MLP neurons of a small language model. Each row is named by its layer, matrix (up: input weights) and neuron, and shows model dimensions 0-127. Each number is 200 + 30 x the weight over its row's rms, rounded and kept within 0 to 999.
After each neuron's rows, "fires on" lists the tokens most often at its 100 highest values on Wikipedia text that the model never trained on.

L3.up137,168,211,183,143,235,204,180,248,207,193,181,240,227,207,151,195,249,149,200,204,176,234,200,161,254,181,165,217,230,216,203,181,205,165,177,208,219,210,205,192,197,236,203,168,228,261,231,176,213,132,285,208,179,198,203,157,209,220,153,128,196,220,199,153,213,199,207,189,178,223,194,195,267,169,200,199,203,217,203,170,190,205,254,232,186,221,196,149,260,193,165,215,226,161,250,184,199,197,178,175,169,192,199,247,167,174,233,238,214,198,215,208,190,221,196,213,189,169,243,196,243,262,224,203,175,180,151,184
fires on: " club", " later", " then", "an", "ar", "rd"

L2.up146,182,188,254,224,250,200,199,251,195,219,234,232,178,152,166,196,214,178,167,213,144,204,150,201,203,227,223,197,231,244,196,206,183,170,201,175,204,178,225,246,251,208,184,209,216,246,188,234,187,178,161,210,164,183,162,164,174,218,238,252,214,225,222,199,168,196,232,181,215,208,213,189,223,193,199,153,188,240,174,150,189,228,167,223,170,217,203,206,207,145,314,201,211,220,213,229,222,239,203,237,161,162,151,169,221,234,135,196,162,244,193,194,151,201,231,210,194,188,218,177,179,234,201,198,205,230,179,155
fires on: "the", "ile", " ", "A", " After"

L3.up410,211,156,253,173,231,134,233,221,182,187,239,194,163,235,213,184,141,189,166,232,213,196,177,277,224,171,193,224,261,199,218,153,209,171,154,180,216,237,196,229,143,228,198,174,193,213,181,190,265,267,216,179,230,186,163,151,160,166,188,208,226,264,194,174,213,188,159,181,190,193,220,189,160,212,221,211,208,187,163,188,209,186,192,237,224,217,207,150,201,210,200,154,201,191,184,212,214,246,185,224,213,219,173,191,271,219,177,234,212,226,173,138,225,189,262,200,288,205,198,180,210,239,212,203,190,217,186,214
fires on: "ed", "le", "n", "m"

L2.up29,257,204,201,221,208,184,219,187,196,230,261,177,185,191,217,169,205,223,205,229,204,189,202,235,173,202,251,180,198,207,222,262,122,173,153,203,163,216,149,153,226,201,219,162,187,154,191,151,136,274,245,258,179,179,225,237,193,178,189,185,185,197,210,193,221,189,224,117,201,212,194,212,184,205,197,222,164,164,208,184,170,183,172,212,216,169,176,147,171,172,201,181,152,187,258,183,192,165,235,235,121,171,212,244,183,139,207,193,209,203,182,208,239,204,233,165,220,205,205,219,224,211,260,202,216,210,181,215
fires on: "se", "le", "ear", "ine", "ure", "-C"

L2.up519,159,205,190,206,244,195,158,188,199,213,241,156,166,189,144,178,197,181,221,207,237,197,220,208,193,212,156,187,189,154,165,195,242,182,201,190,245,175,231,198,249,177,196,200,160,200,251,243,159,160,201,182,237,186,253,201,210,174,180,255,224,197,232,198,238,242,201,131,203,204,199,197,240,176,165,193,196,199,161,187,243,198,227,207,225,187,252,184,208,220,220,234,143,223,215,161,166,211,152,198,245,195,219,199,227,197,211,227,198,241,187,219,224,236,234,190,225,194,216,170,138,189,199,172,241,185,179,162
fires on: " =\n\n", " also", "===\n", " were", " ===\n\n", " then"

L2.up615,206,205,229,207,203,226,164,190,181,178,215,198,232,289,230,151,237,225,192,153,209,165,204,194,182,166,215,215,253,210,182,217,158,132,204,162,185,162,220,140,231,265,183,228,217,144,204,196,205,188,184,177,203,159,226,162,211,198,249,224,170,201,233,211,183,215,204,195,202,236,210,206,212,208,220,197,190,245,142,183,214,215,190,226,231,226,160,203,243,191,196,277,206,211,202,177,236,150,235,249,201,216,207,201,181,257,172,285,190,214,306,185,147,221,180,181,164,214,177,173,202,223,181,189,180,155,194,180
fires on: "E", "ice", "é", "ue", "ort", "A"

L2.up187,224,207,197,172,116,164,242,208,180,145,178,204,226,182,218,218,245,166,195,175,170,220,230,193,210,217,172,153,184,209,162,256,233,194,205,266,191,239,236,184,173,161,230,195,226,229,204,182,241,167,200,226,228,172,170,199,212,227,205,172,231,196,228,195,228,205,201,217,210,153,215,166,223,199,140,248,198,202,183,217,216,263,152,213,172,236,190,209,156,197,174,168,152,219,244,251,192,225,205,265,204,200,214,191,256,257,150,168,180,211,151,243,167,207,230,229,188,155,190,187,227,203,230,152,209,211,225,201
fires on: ".", " fav", " Miss", " if", " according", " either"

L2.up452,188,174,216,123,229,259,166,195,242,233,221,175,176,202,204,252,172,188,211,132,173,188,253,220,170,226,147,193,196,171,171,217,231,206,237,196,248,246,203,197,189,200,224,191,218,233,188,215,152,203,261,216,234,170,145,194,170,205,262,125,144,190,181,238,228,193,166,175,186,169,243,201,227,219,198,221,171,221,250,165,159,195,222,176,195,222,239,194,243,162,155,152,203,202,232,199,165,193,191,203,216,206,195,197,211,202,181,224,284,229,242,201,212,203,182,152,155,222,170,186,151,174,213,174,187,181,204,208
fires on: "\"", " age", "ata", " use", "ince", "ight"

L3.up618,176,121,209,164,145,214,259,210,164,196,237,218,228,210,231,180,217,182,235,179,196,214,206,201,208,203,155,152,162,213,237,153,210,169,217,161,240,231,234,175,184,207,199,198,242,185,232,207,184,184,157,189,221,162,159,170,181,156,220,218,227,250,211,175,191,220,187,201,252,240,203,227,179,214,232,222,165,136,212,223,175,209,204,225,137,219,149,162,197,181,200,193,189,196,271,246,234,161,205,243,207,245,211,242,173,198,165,159,175,212,172,219,185,179,242,186,208,146,220,216,262,213,189,218,197,189,180,200
fires on: "s", "an", "ers", "ed", "ing", " is"

L2.up119,185,185,185,145,163,189,263,150,251,232,218,185,208,240,210,178,240,245,201,154,162,214,233,238,208,221,159,219,156,155,261,191,176,232,197,227,202,186,204,165,187,145,233,258,171,246,176,198,187,178,186,160,192,196,223,211,186,212,236,219,118,221,195,214,243,127,227,176,183,207,174,201,184,179,188,236,235,176,171,201,230,190,159,172,239,216,160,175,198,237,163,191,193,172,183,238,242,229,164,124,254,189,196,169,203,215,195,204,220,224,184,206,175,200,223,211,202,227,204,212,222,143,151,235,203,210,186,202
fires on: "i", "g", "ish", "h", "ent"